{"lr_mult_down": 2.0, "batch_tokens": 65536, "doc_mask": false}
MLP neurons of a small language model. Each row is named by its layer, matrix (up: input weights; down: output weights) and neuron, and shows model dimensions 16-143. Each number is 128 + 24 x the weight over its row's rms, rounded and kept within 0 to 255.
After each neuron's rows, "fires before" lists the tokens most often just after its 100 highest values on Wikipedia text that the model never trained on.

L14.up1181 [106 145 114 158 146 100 138 110  97 149 102 139 131 125 109 142 174 114  67  69 131 169 104 106 134 124 117 178 148 177 129 135 121 110 113  98 117 119 161 142 126 120  68 155  96 152 108 182 126 118 149 118 152 149 153 146 115  83 118 155 142 106 142 170 123 121 161 116 158 128 128 143 119 138  98 101 152 129 110 119 140 112  99 121  95 103 134 108 108 121 101 167 139 138 157 163 144 192 126  88 163 138 142 131 130 116 133  69 178 110 131 110 109 155 105 132 124 161  87 140 119 118 144 114  97 149 109 133]
L14.down1181 [147 151 136 124 134 137 152 119 115  99 102 108 116 120 165 135 140 103 197 141 159 161 108  88 104 131 116  82 129 124 101  98  93 110 130 109 111 108 137 144 170 162  86 145  92 132  97 145 154 155  74 118 185 130 128 144 128  84 127 145 120 166 100 122 169 124 153 128 113 112 114 127 154  85  97 163 124 152 146  97 138 144  85 127 113 127 150  95 106 101 164 137 129 121 135 140 146 142  90 144 147 154 114 174 105 108 140 165 118  98 126 116 144 146 137 124  85 139 161 166 147  86 119 143  82 102 135  87]
fires before: "s", "es", "ed"

L14.up789 [113 113  84 151 118 111 130 121 157  98 179 128 154 136 117 138 149  64 161  81 110 109 138 100 147 109 136  94  97 143 175 122 128  97 188 114 105 120 109  99 125 106 139 113 146 130 171  83 141 125 145 136  78 131 114 155 122 139  98 149 121 162 111 115 106 116 102 137  86 151 183 154 122 139 157  41 141 173 115  98 178 139 135 102 111 168 136 107 122 148 145 153 148 165 156 139 130 104 111 149 141 123 118 132 118 147 126  97 115 138 106 129 142 126 138 120 111 122 111 109  96 125 128 126 112 118  94 134]
L14.down789 [120 121 116 160  84 122 122 144 140 123 122 133 121  89 136 151 121 156 163 121 158 148 131  84  97 105 137 124 140 114 191  95 144 107 223 137 122  97 110 129 158 122 133 109 124 126 171 116 105  96  99 118  93 122 110 151  75  77  99 125 100 131 135 155 151 143  96 128 119 133 137 126 126 162 140 101 118 139 126 101 174  93 125  98 135 141 147 143 167 153 127 110 155 154 119 148 110 135 109 137 109 152  96 102 132 144 130 114 138 103 113 155 177  97 140 160 110 178 112  96 114 150 164 155 142 102 138 104]
fires before: "ate", "ated", "ation", "al", "ative", "us"

L6.up122 [178 104 175 142 160 126 134 147 114 127 147  77 173 148 131 131 115  97  98 119 141  98 114 107 132 140 100 116  90 100 118 133 129 114  85 128 107 170 128 169 154 141 173 115 133 147 104 132 133 125 115 125 153 105 126 110 129 123 108 144 100 179 112 191 122 137 135 128 112  88  92  95 155 119  85 167  90 146 108 153 127 127 135  89 127 100 124 103 123 100  91 156 149 156 123 131 141 168 161 132 139 116 176  95 159 150  88 124 166 118 130 112 148 120 137 119 126 130 158 147 164 128 131  82 103 137 156 124]
L6.down122 [ 85 123 120  95 113 152  63 125  88 152 152 134  95 158 100 121  94 128 177 113 111 110 159 162 153 125  91 108  89  91 166 118 121 126 154 137 133 154 151 135 117 104 112 116  77 113 142 109 110 150 102 104 148 131 157 135 130 131 139 121 129 142 121 147 193 109 161 109 136 146 151 103 125 159 145 136 111 108 119 109 115 118 116  91 118 147 127 139  79 152 132 121 141 136 129 162 148  98 148 132 133 158 129 126 105 112 168 151 115 179 120 115 167 113  99 155 128 130 140 120 188 154 120 115 133 131 151 130]
fires before: "ical", "g", "th", "ic", "t", "as"

L12.up1079 [136 117 141 141 153 138 147 109 122  79 113 133 180 120 142  66 182 133 158  71 120 123 169 160 102 140 156 143  73 112 126 141 120 118  63 114 100 143 111 133 137 140 113  95 130 129  99 122 132 122 201 105 153 128 125 155 156 126 104 113 105 138 107 210 125 123 126 101 152 178 142 137 155  80 146 153 158 127 132 163 145 114 153  95 110  98 128 137 191  90 144 114 110 174 110  97 142 137 141 125 119 108 102  77 143 145 131 129 151  99 154 150 154  87 114 125 143 153 141  95 166 139  97 142 133 143 130 113]
L12.down1079 [173 139 116 117 114 114 158 114 141 133 163  98  69 125 122 127 107 127 118 124 128 159 118 137 131  60 115 139 156 133 126 161 150 120 120 107  86  91 132 142 140 107 127 102 133 141 144 120 113 193 111 129 139 143 147 105 135 139 106 133 128 150 142 115  95 141 135 114 116 116  89 120 118 153 104 130 134 134 145 148 134 116 103 141 122 129 152 128 115 129 139 135 152  93 180 184 112 109 153  84 157 128 154 144  87 115 172 113 106 129 118  61 117  83 112 128 105 136 106  98 141 157 149 152  71 152 106 165]
fires before: "ing", "ed", "y", "man", "om"

L9.up793 [128 112 134 148 148 127 163 114 159 130 126 137 128 119 154 119 105 131 145 119 137 104 105 129 147 130 162 145 130 133 162 121 134 149 128  80 111 137 164 133 158 135 151 136 121 102 152 143  88 104  84 117 130 126 116 135 133 121 114 138  79 103 114 157 141 134  62  90 104 137 122 147 122 127 139 113 132 125 123 139  95 115 149 100  86 112 142 135 148  86 127 134 164 139 123 102 183 148 139 144  96 149 149  93  93  82 113 106  96 136 139 158 121 144  98 158 133  89  86 127 117 156 111 136 123 172 113 138]
L9.down793 [104 110  93 161 151 103 104 119 104  98 156 169 117 127 139 159 179 104 124 145 110 160 111  97 150 129 138 156 124 124 114 115 120 146 127 113  77 119 148 117  90 102 147 152  88 111 143 124 120 111 143  93 105 173 136  96 146 113 146 128 117 125 118 137 128 115 138 117 177 138 131 117 132 121 135 106 112 184 152 151 140 162 131 107 134 149 118 139 117 150 152 143  93  80 107  56 108 117 122 130 147 138 120 126 151 113 131 125 136 149 108 137 141 134 117 127 127 189 130 112  98  98 156 152 122 152  91 136]
fires before: "s", "h", " and", "es", "t", "lu"

L6.up713 [139 139 122 121 109  71 121 159 134 137 152 129 129 163 140 177 106 109  58 116 107 143 153 115 154 128 150 160 126 120 124 148 139 153 156 123 130 158 168 101 125 129  97 139 174 143 134 140 100 148 100 143  77 126 169 106 137 160 109 130 134 145 101  85 142 118  92  81 141 129 132 127 102 133 105 136 130 116 121 100 157  73 100 156 120  86 128 110 150 107 144 114 107 131 163 124 164 111 140 130 108 131 109  87  78 107 134 149 145 127 147 108 142 131 102 146 148  96 114 101 118 150 109 119  95 122 124 134]
L6.down713 [138  77 130 118 138 137 175 104 127 123 139 107 106  86 130 133 114 130 146 143 137 140 121 103 120  98 144 151 186 173 117 112 106 145 153 127 130  69 145 170 114 140 170 156 166 134 101 104 138 138 147 109 130  98 153  82 106 137 115 119 104 130 128 137 156 199  67 103 114 181 110 153 150 149  97 117 141 123 186 110 151 129 135 129 157 144 109 122 133 152 125 104 111 147 110  95 107 130 139 135 155  84 138 124 126 150 125  84 134 140 181 137  74 128 157 125 148 119 102 116 107 110 168 133 145 100  75 134]
fires before: "st", "ct", "y", "t", "s", "tri"

L14.up1279 [114 129 122 146  87 125 182 151 149 155 132 133 103 108 132 122  98  96  89 102 123 107 192  83 118  72 167 132 144 126 141 134 109 117 137 145 155  81 146 134 147  73  94  85  61 173 113 129 157 156 153  89 158 134 132  94 160 162 137 164 111 152 131 133 101 146 131  96 130 104 145 131 138 125 113 124 140 132 119 147 160 127 114 113 124 137 103 118 130 161 122 134 110 152 101 170 111 122 144  86 141 151 143  91 166  97 147 132 109  76 134  62 127  96 123 138  66 162 101 163 122 133 181 116 111 127 131 172]
L14.down1279 [158 121 111 119 155  67  91 101 129 144 107 132 125  90 115 141 124 162 112 108 110 129 111 160 148 141 140 114  82 140 128 135 142 111 145 168 119 162 120 146 155 152 101 102 139 106 149 115  82  91 106 129  93 107 125 164 112 107 147 152 139 100 101 134 162 105 135 172 106 106 129 153  81 108 151 144  96 115 113 124 131 151 108 141 166  95 121 112 157 126 110 126 127 149 128  83 162 155 104 128 138 109 114 179 101 183  79 139 141 133 143 138 114 160 114  84 161  85 139 148 189 103 100 149 124 140 155 107]
fires before: ",", " the"

L12.up18 [105 112 121 169 116 167 105 146 144 129 119 126 137 134 169 164 137  88 124 120 135 125 175 119 109 138 177 152  89 156 172  98 104  84 148 121 144 139  88 161 172 148 148 122 116 148 148 129 157 155 130 118 154 131 114 114 138 137  77 112 161 116 126 126 131 119 122 141 134 154 145 108 151 139 126 131 151 154 126 131 102  95  68  80 135 120 133 135 142 142  83 144 131 136 140 145 143 127 129 179 135 141 116 115 136 111 157 107 126 101  88 156 134 142 152  89 145 132 104 111 110 123 180 132 151 112 103 146]
L12.down18 [112 153 130 131 122 108 102 181 101 124 162 120 119 183 157 109 117  79 117 134 151 108  84 129 126 109 132 128 107 147 131 125 117 133 155 143 122 117 109 102  92 131 130 163 130  94 146 108 122  78 116 116  89 186 135  97 128 100  70 156 133 112 142 113 164 113 160 132 115 151 127  92 111 141  62  95 122 158 105 143 115 114 132 118 106 118 112 126 109 147 126 169 126 149 130 126 143 119 109 130 127 123 150 135 127 137 124 125 143 115 106  79 134  82 128 193 138 151 152 100  98 122 116 126 148  93 118 111]
fires before: "ed", "ation", "ated", "ment", "ate", "ations"

L9.up501 [108 140 140  97  78 119 152 146 130 117 128 116 118  87 144 118 126 127 112 165 106 152 127 160 121 131  73 128 116 114 114 153 151  62 121 125 121 141 161 114 124 113 142 132 134 192 109 124 144 141 121 102 100  90 187 116 108 138 123 134 127 120 137 162 133 127 137 107  94 129 122 142 116 125 150 146 104 127 137 126 137 112 137 114 142 129  94 150  95 122 185 127  94  92 132 127  65 110  97 119 128 102  64 168 127 126 135 138 125 160 143 124 130 108 123 104  88  95 134 142 109 159 205 125 100 136 146 128]
L9.down501 [117 120 129 147 182 104 123 164 127 162 136 133 134 134 135 139 134 117 130 103 119 141 109 130 141 159 106 124 143 138 140 111 138  87 142 114 127 109 124 118 163 142 136 101 125 114 155 145 126 128 155 125 160 147 125 108 185  91 116 101  92 144 114 163 110 157  98 107 121 134 144 118 128  93 101 104 164 122 118 127 137 137 116 109 121  95 173 170 130 117 131 125 145 103 155  59 129 121 139  89 125 139 176 138 140 132 131 102  97 118 112 127 130 117 137 149 150 151 167 122 149 114 132 126  78 134 133 151]
fires before: "\n", "-"

L12.up917 [123 155 135 112 154 148  94 147 115 131 116 114 123 125  83 108 141 108 105 148 169 168 131 147 173 147 136 102 129 120 121 124 106 136 118 105  96 149 135 134 135  94  96 119 123  99 172 147 135 115 166 127 113 177 122 121 151 128 108 187 145 153 121  97 147 118 134 180  72 114 124 110 132 129  91 131 110 146 149  97  87 103 106 100 142 138 134 137 150 127 146 135 164 130 158 135  91 127 134 105 109 155 162 126 126  99 108 129 113  96 145 155 145 108 109 174 180 149 133  85 133  97 104 137  88  87 123 135]
L12.down917 [137 125 100 121 136 122 125  95 123 116 150 143 129 128 180 128 140 104 126 116 122 149 103 119  89  89 100  95 120 145 117 100 121 131 136 159 131  80 128  67 140 116  81 145 126 106  68 132  99 145 128 126 103 135  96  98 138 159 127 111 147 115 100 165 124 164 117  83 158 126 173 158 149 126 129 110 138 145 152 145 125 144 148 154 143 100 139 115 134 110 130 142 110 115 135 105 192  99 134 140 149 109 116 125 143  89 138 169 113 107 123 110  70 141 108  99 102 106 102 188 129 134 137  98 157 144 140  97]
fires before: "s", "ed", "ip", " a", " to", " in"

L14.up889 [116 124 144 117 143 140 141 144 114 113 119  74 127 132 145 146 149 127 147 123 100 111  98 119 145 102 127 135 132 149 122 181 126 118 156 122 161 181 153 140 138  96 172 138 157 140 112 103 131 126 121 150  98 142 128 142 116 133  87 107 145 139 162  82 108 116 166 124 154  83 112 118 136 142 126 113 126 122 179 187 124 106 168 159 127 145 159 156 162 141 126 144 155 171 121 135 132 128 107  96  97 136 115 144 114 167  99 130 117 182 148 157 125 130 153 119 160 142 109  98 154 129  91 130 152 116 147 119]
L14.down889 [165 168 128 100 107 102 127 134 136 142 152 128 110 124 136 152 135 152  94 115 106 144 143 141 154 133  78  73 116  90 135  87 173 100 137 140 168 112 111 113 132 163  94 162 134 109 126 134 146  93 139 146 146  87 124 168 116 139 131 123 122 120 101 148 156 126  94 145  73 153 100 134  62 104 152 134 158 138 122 160 115 125 101 117 128 153 129 133 108  96 127 119 124 125 129  99 138 124 102 124 158  71 114 136 133 133 122 164 119 106 122 136 140 112 115  97 112 107  89 181 112 132 150 157  92  96 119 123]
fires before: ".", ",", " in", " to", " on"

L4.up1069 [ 84 153 134 107 147 141 163  99 135 160 167 173  99 122 158 129 132 128 120 131 138 117 123 131 142 110 129 132 120 148 129 103 149  68 163 137 134 122 133 133 118 116  83 131 147 126 146 143 156 149 135 114 131 109 136 157 174 100 129 185 108 106 134 161 117  92 117 112 178 136 127 127 127 109 106 126 119 122 124 109 115 120 134 161 129 110 116 117 190 146  98 151 151 123 133 108 117 142  82 119 166 152 154 129 132 124  87 189 101 125 146 172 150 129 131 118 141 131 104 125 148  98 111 160  68 143 151 123]
L4.down1069 [119 155 132 107 157 144 142 173 114 113 126 153  90 166 145 129 133 130  84 157 118 112 157  63 152 124  82 128 129 173 141 111 124 115 156 120 130 132 140 119 141 149 186  96 142 146 128 122 132 136 165 127 131 155 110  92  75 110 149 165 114 115 134 152 122 134 123 101 135 153 129 136 130 113 143 121 137  97 113 128 102 125 159 120 142 121  66 113 126 163 119 121 168 104 106 113 105 129 124 109 155 106 166 157 109 162 126 140 129 125 112 133 135 140 147 109 167 120 138 118  96 103 109 138 119 117 101 105]
fires before: "s", "==", " of", " (", " with", ")"

L6.up1117 [152 166 129 118 117  91 106 147 124 111 114 109 143 133 120 161 126 158 119 113 124 134 137 164 152  82 131 147 123 149 115 117 111 210 124 153 135 141 113 125 130 175 145 109 130 124 123 134 116 136  87 149 164 113 138 100 126 112 119  99 164  79 158 149 159 107 115 160 108 149  90  99 154 119 123 158 137 102 107 133 121  87 166 126  94  91 144 177 111 113 140 130 121  98 125 108 154 112 111  79 114 110 128 112 154 137 145 172 136 122 157 129 127 139 151 127 129 170 114 101 120 152 153  89 162 143 142  97]
L6.down1117 [120 164 145 121 131 109 115 108 141 114 113 134 116 113 165 151  71 137 146 144 156  84 125  83 109 123 113 102 115 146 131 138 117 122 156 132 150 170 165 131 154 139 147 154 127 111 129  94 140  64 111 130 143  98 143 121 122 133 127 170 131 125 130 111 154 172  81 131 145 103  99 133 146 134 119  98 125 173 106 110  80 140 168 151 124 158 174 109  94 202 132  98 104 136 134 143 101 137 153 118 128 131 149  76 123 131 128 170 121 159 101  91 118 143 124 153 133 154 143 108 111 149 125 112 126 146 139 127]
fires before: "as", "t", "ial", "im", "w", "na"

L6.up892 [119 114 125 142 109 142 114 134 127 110 139 111 111 107 100 135 161 161  84  84 104 146 124 109 156 137  95 117 139 148 107 135 183 109 156  94 122 103 133 127  92 139 159 117 125 165 128 105 151 150 160 177 181 129 136  90  88 126 134 118 138 129 138 130 107 157 145 116 104 139 118 148 142 155 132  93 116  97 115  99 129 117 154 155 152  85 144 143  97 115 132 161 124 151 126 141  89 105 130 127 175 102  95 155  91 141 110 151 153 166 127 128 144 125 148  95 153 104 123 126 152 120 162 166 116 150 119  91]
L6.down892 [112 113 134 126 107 118 161 163 138 133 158  90  80 100 100 142 134 139 112 103  99 140 123 133 170 167  86 116 114 143 103 122 123 108 138 145 124 103 137  94 111 145 117  85 146 150 148  74 159 143 129 168 146 134 132 121 117 108 124 123 145 120 115 138  98 119 133  75 135 154 135 139 134  95 127  95 106 151 146 115  88 116 125 117 140 104 171 127 117 148 163 132 140 119  99  87 136 103 119 121 145  81 127 171 105 118 165 159 145 168 105 124 133 118 115 127 136 127 123 100 166 100 138 165  94 112 110 138]
fires before: "\n", "-", "=="

L6.up70 [114 120 135 138  74 121 119 159 145 115 143 101 110 100 102 126 178 137 126 124  85 128 132 116 152 150 122 141 145 123  95 101 140  87 161 107 108 104 120  85 112 142 156 152 130 122 125  87 148 118 143 171 144 146 153 124 114 136 120 148 139 123 125 129 163 161 134 107 130 161 103 117 119 113 116 127 117 152 105 170 126 128 122 124 142  66 118 134  92 182 144 162  98 154 124 132 122 104  96 114 149 101 104 151 119 157 147 135 125 143 117 152 164 110 105  96 145 108 131 148 176 152 161 183 107 134 120 135]
L6.down70 [113 111 141 131 109 114 140 143 121 184 113 103 130 117 112 154 164 153  85  85  57 129 146 108 127 152 127 116 105 113 135 134 149 129 171 124 118 109 112 104 122 118 138 127 113 144 111 126 112 150 151 125 148 138 160 132  93 107  86 124 109 105 123 136 169 141 127 132  87  79 125 154 143 126 109 124 144 122  99 138 128 140 129 101 125  99 128 127 176 128 124 135 129 137 130 130 107 105 110 130 182 102  97 146 146 136 129 126 158 133 112 140 117 104 111 129 126 149 125 129 144 118 165 113 112 157 110 106]
fires before: "\n", "-"

L8.up803 [120 121  98  84 121  98  90 150 138 141 136 148 106 103 160 108 141 171 151 145  69  95 161 130 141 140 148 120  90  98 107 168 123 113 128 114 149 142 156 125  90 133 145 109 152 162 136  87 143 145 129 145 144 151 117 151 109  90  99 119 105 132 144 152  92 177 114 121  62 133 117 120 131 131  88 170 129 146 114 115 135  91 133 148 152 143 124 171 105 109 133 160 117 119 142 143 103 108 104 147 165 131 104 127 138 134 144 113 151 158 140 138 132 151 123 128 125 103 117 126 102 130 175 126 133 109  83 113]
L8.down803 [108 141 131 106 123 116 125 124 133 146 119  55  97  85  82 119 140 142 127 120  98 117 156 101 125 161  84 155  77 117 115  99 133 104 124 117 110 152 123 113 105 118 106 122 148 152 145 121 130 147 152 141 141 145 125 118 129 109  87 138 164 128 106 136 122 149 120 101 119 135 106  82 166  96  85 134 115  92 111 136 132 148 105 146 137 110 144 128 112 115 131 141 116 134 119 107 101 124 104 126 126 141 129 131 139 121 172 105 128 115 111 151 145 152 114  82 142 118 120 134 149 137 143  82 122 102 128 183]
fires before: "\n", "-"

L9.up644 [159 127 124 109 106  96  84 162 170 139 154  98 132 124 146 123 147 165 157 116 111 132 110 119 140 141 140 136 129 115 131 131 136  55 148 165 147 113 153 150 120 131 113  94 116 128 119 100 107 131 150 114 174 148 132 162 159 128 112 142 109 128 117 108 109 117 152  55 127  95 140 150 154 137  88 108 135 156 162 125 125 115 146 133 152 124 143 165 151 122 103  80 119 156 125 128  88 108 155 135 127 156 126 139 148 132 112 114 107 145  92 133  97 124 109 107 195 134  93 128 141 100 176 148 134  84 135 104]
L9.down644 [126 144 109 102  89 107  94 110 125 140 110 118 136  85 105 104 161 102 110 109 153 125 157 124 136 126 104 164 105 127 134 130 121 143 103  88 119 143  68 104 113 108 120 159  97 176 150 121 143 128 136 121 101 115 113 126 139 142 170 147 152 155 172 149 146 112 127 145 121 125  62 141 149 115  90 134 120 136  94  94 131  90 111 143 108 150 117 109 104  95 129 183 138 148 136 107 117 142 126 142 136 121 157 125 125 130 134 112 154 130 139 100 150 109 113 138  84 123 152 124 140 185 125 157 134 142 133 161]
fires before: "\n", "-", " "

L14.up693 [134 126  86 154 140 134  95 128 148  48 147 161 121 152 109 154 150 102 149  94 126 142 130 112  88 127 158  60 127 109 134 151  81 112 154 118 129 105  78  91 111  97 159 117 128 140 139 112  98 118 116 124 150 150 119 132 155  97 114 109 139  86  95 127 116 112 128 155 145 134 102 138 116 126 121 140  95 127 114 147 154 109 132 127 145 119  97 122 127 163 128 183 111 140 127 133 136  65  96 134 116 160 163  96 113 158 106 154 106 123 116 103 122 138 113 153 114 137 145 121 169 163 159 126 144 129 107 105]
L14.down693 [ 88 138 130 106 106 127 126 115 128 138 110 141 144 163 117 106 176 105 154 100 155  84 137  98  93 141 168 112 149  84 139 151 168 136 133 128 101 110 128 132 119 110 122 105 103 134 174 126 103 113 150 138 113 120 158 125 122 150 107 142 121 112 100 127 102 120  94 152 157 127  91 150 119 113 144 143 127 129  94 160 122  95 106 143 146 135  88 110 132 154 161 173 132 120 125 150 132  89 140 104 111 162 142 118 104 134 144  92 141 103  80 130 139 122 120 101 126 138 158  60 156 138 137 135 123 135  92 107]
fires before: "ment", "ed", "tion", "d", "ing"

L14.up483 [156 121 141 142 162 128  98 110 108 127 123 109 143 118 126 173 140  73 105 115  69 174 163 139 169 139 157 112 119 163  93 100 120 127 167 105  69 146 128 101 112 140  71 118 145 100  95 144 151 131 147 112 182 161 127 111 119 134 106  83 110 136 153 119  70 114 131  98 197 122 137 163 120  87 154 134 102 124 147 153 113 161 122  76 109 119 113 116 104 131 116 145  94 137 110 115 163 100 118 116 146  86 132 173 160 117 130 129 142 127 120 144 112 107 123 175 151 121 147 125 155 130 161 138 122 151 128 121]
L14.down483 [165 102  97 155 118 133 127 140 109 121 122 107 120 136 141 147 127 150 127 141 178 116 116 118 121  82  93 136 149 143 139 132 135 154 182 131  95 123 122 161 137 158 165 101 138 120 123 155 119 121 101 126  81 154 104 131 114 122 110 142 166 147 115 157 177 173 198 161 130 142 125 113 129 114 131 157  71 131 182 133  99 100 139 158 110 134 113 119  99 158 119 134 128 108 173 180 136 121  84 138 151 129 151 138 146 149 136 162 159 169  97  88 147 124  67 115 103 128 135 148 115 108 120 137 100 145 107 121]
fires before: "s", "ed", "mu", "es", "d", "ing"

L14.up867 [117 120 144 138 119 151  82 156  89 149 120 138  86 113 133 111 133 142 126  80 156 164 119 101 146 107 148 128 101 142 120 105 145 137 103 111 123 150 142 122 101 158  92 122  74 107 128 159 149 109 142 123 179 111 122 127 126  64 135 105 164  97 122  86 153 171 125  99 141  98 100 138 128 140 103 124 137 113 133 110 121 145 123 109 148 104 152 131 152 150 134 105 126  93 125 120  99 172 134 109 151 164 194 135 137 154 104 119 131 166 112 123 119 117 142 152 170 139  66 123 111 176 172 110 127 120 140 113]
L14.down867 [107 144 113 140 170 125 101  90 135 138 127 120 135 146 134 125 124 151 114 142  81 107 146 111 102 168 152 140 137 124 124 147 129  99 130 164 131 131 110 120 163 190 147 146 158 127  88 121 109 120 123 131 109 179  99 165 161 103 104 155 127 157 122 131 148 166 151 130 131 138  96 114 152 143 135 124 126 149 123 142  95 144 127 124 125 131 129 154 122 149 123 134 121 131 136 103 148 126 148 177 128 125  91 156 117 130 124 117 103 121 159 138 113  77 103 100 136 123 100 143  79 117 107 130 132 131 107 101]
fires before: "s", "d"

L4.up583 [156 108 131 106 127 108 133  89 123 127 125 116  95 146  95 123  86 106 114 175  81 136 144 121 136 157 117 166  90 146 107  87 122 139 122 145 143 131 121 116 154 146 149 151 190  70 111 122  69 180 184  97 141 100 116 114 131 118 149 144 143 138 158 109 178 116 103 121 114 146 130 152 106 120 172 123  98 124 141 147 157 125 121 106 121 130 133 118 153 132 146 148 104 131 121 122 114 129 136 113 124 118 142 123 153 130 126 104 175 107 144 119 182 108  76 129 109 114 175  80  86 143 122 133 143 124  56 161]
L4.down583 [140 142 105 152 128 105 115  92 131 119 125 138 102 134 113 168 119 115 103 155  71 126 127 112 112 144 139 155 139 116 120 126 125 147 136 121 137 108 131 120 132 174 131 159 146  71 118 154 107 136 172 105 160 102  86 150 127  78 129 116 124 127 155 145 150 108 116  81 126 163 142 128  94 123 167  97 143 128 159 127 132 102 117 121  97 133 148 129 148 118 130 161 109  89 156 144 133 110 125 137 144 147 104 141 125 158  89 109 149 130 147 126 131 127  58 108 141 118 132 135 131 153 114  75 116 171 124 141]
fires before: "ri", "e", "ed", "it", ".", "w"

L12.up384 [166 122 119 129 120 116  92 137 129 133 128 106 102 144 106 168 129 139 155 131 137 121  70 166 148 159 136 134 147  90 132 125 144 105 140 135 142 131 103 139 129 155 138 116 122 162 154 131 106 124 119 126 102 140 110 171 146 156 125 108 127 118 126 166 120 110 126  83 126 114 113  82  90 133 158 139 118 127 130  90 196  96 107 134 151 118 171 120 131 138 132  94 139 162 139 145 176  93  94 116 139 175 129 152 148 126 119 160 126 123 154 103 144 166 115 100 113 124 136 127 105  89 170 139 119  97 120 151]
L12.down384 [ 85 121  97 111 137 139 130 149 118 145 156 118 127 137 132 129 117 119 130 148 162 147 135 156 126 171  60 118 125 116 148 141 127  97 120 157 141 115  96 138 128 145 122 161  87 115 124 107 146 110 130 101 128 137 111 145 120  79 105 130 133 167 155 128 116 107 132 115 138 112 158 137 149 136  96  98  98 132 158 132 105 118  85  68 120 130  94 126 102 123 158 161 122 102 147 144 177 144 121 102 140 114 129 151 159 158  81 138 159 115 102 165  84  84  88 120 155 140 102 124 115 114 149 147 150  94 140  87]
fires before: "s", "lo", "ent", "cle", "g"

L4.up607 [120 116 157 132  95 121 141 105 145 130 116 131 128 130 163 123 165  90  94 133 154 124 107 122 175  94 102 141 122 127 112 121 138 133 165 107 128 118 165 112  93 129 125  96 125 106  44 171 144 142 139  94 125 101  74 134  91 148 112 160 112 142 104 103 123 102 125 129 103 107 103 149 148 148 128 117 103 113 113 175 121 134 115 160 142 158 151 123 115 113 122 164 123 136  88 136 123 121 164 101 158  93 130 165 139 108 107 133 128  78 134 136 161 114 147 110 159 136 139 127 133 110 128 113  83 159 111 119]
L4.down607 [114  94 149 134  97 120 132 140 132 145 117 120 134 104 162 120 137 117 119 161 154 142 128 117 185 122  99 134 125 117  99 124 122 153 150  85 130 122 122 113 110 112 134  98 129 127  88 160 105 149 143 120 148 134  68 110 107 149 124 170 102 136  77 120 135 126 129 125 106 104 132 150 120 132 108 123 105 111 103 158 124 136 135 144 136 167 145 116 147 115 109 192 127 164 112 150 116 134 194 128 165  89 113 142 172 120 135 143 139  95 163 148 159 106 127 111 147 130 173 148 152 141 137 124 107 173 132 109]
fires before: " |", ")", " (", " is", "\n", "),"

L14.up1209 [127 168 121 130 161  87 110 186 124 124 141 137 162 122 194 158 134 152 115 101 112 123 100 124 114 120 106  76 120 148 164 120 154 138 100 112 113 137 161 110 121 143  62 120 146 104 164 146 127 135 110 113 148 141 106 165 140 105 130  97 133 133 114 150 158 130 141 124 103 128 147 116 152 130 114 179 133 162  70 188 148 127 127  98 127 154 141 105 102 128 162 127 163 130 128 117 156 113 139 118 163  93  98 137 124 165 121 103 122 144 112  91 138 146 128 110 109 119 121 184 118 130  92 154 120 117 100 161]
L14.down1209 [163 127 140 162 137 151  73  95 136 157 101 102 137 112 102 133 114 146  96 155 109 128 120  80 131 165  95 132 143 104 138 188 153 152 125  84 113 183 121 140 107 182 168 115 134 159 153 114 108 143 140 143 143 174 127 127 133 123 111 140 153 165 153 121 120 136 105 103 120 138 142 121  66 149 112 136  90 132 130 136 116  77 126 129 158 130 139 134 163 180  92 133 128 112 108 109  94  96 101  66 124 101 152 143 126 123 121 172 136 144 158 147 146 115 121 139 120 113 157 152  83 122 107 155  87 150 164 103]
fires before: " |", ":", " (", " of", "ification", "=="

L8.up1019 [137 129 132 126 146  95 121  95  87 137 133 106 134 167 162 125 144 111 150 134 142 112 137 127 143 156 170 174 137 137 141 103 142 146 128 140 135 126 105  97 149  77 100 142 124 157 111 154 100  99 111 117 164 174 116 167 131 119 112 129 148 124 123 162 154  64  97 154 110 111 186 119  70 148 123 180 111 135 104 113 147 112 143 174 122  76 163 153 146 115 140 135 108 138 140 108 129 148 136  96  92 148 131 134 118 153 102 144 143 153 104 135 140  96 135 140 119 124 160 154  85  99  92 161 134 109 152 130]
L8.down1019 [148 124 131 104 140 164 157 117  82 123 147 157 167 124 171 134 146 147  99  87 132 155 116  93 152 115 125 123 118 128  90  77 156 149  64  99 138 158 111  68 100 136  90 132 155 121  94 135 115 147  89 158  97 127 134 175  87 118 102 129 140 134 149 176  91 107 140 127 116 122 123 118 145  99 117  87  95 144 159 126 149 159 128 142 149 119 117  93 142 168 133 147 130 150 133 145 148 103 127  90 124 137 153 123 145 181 143 132 169 116  95 121 100 127 137 115 119 127 120 126  95 100 107 119 175 138 114 124]
fires before: "s", "ed", " of", "ing", "if", "es"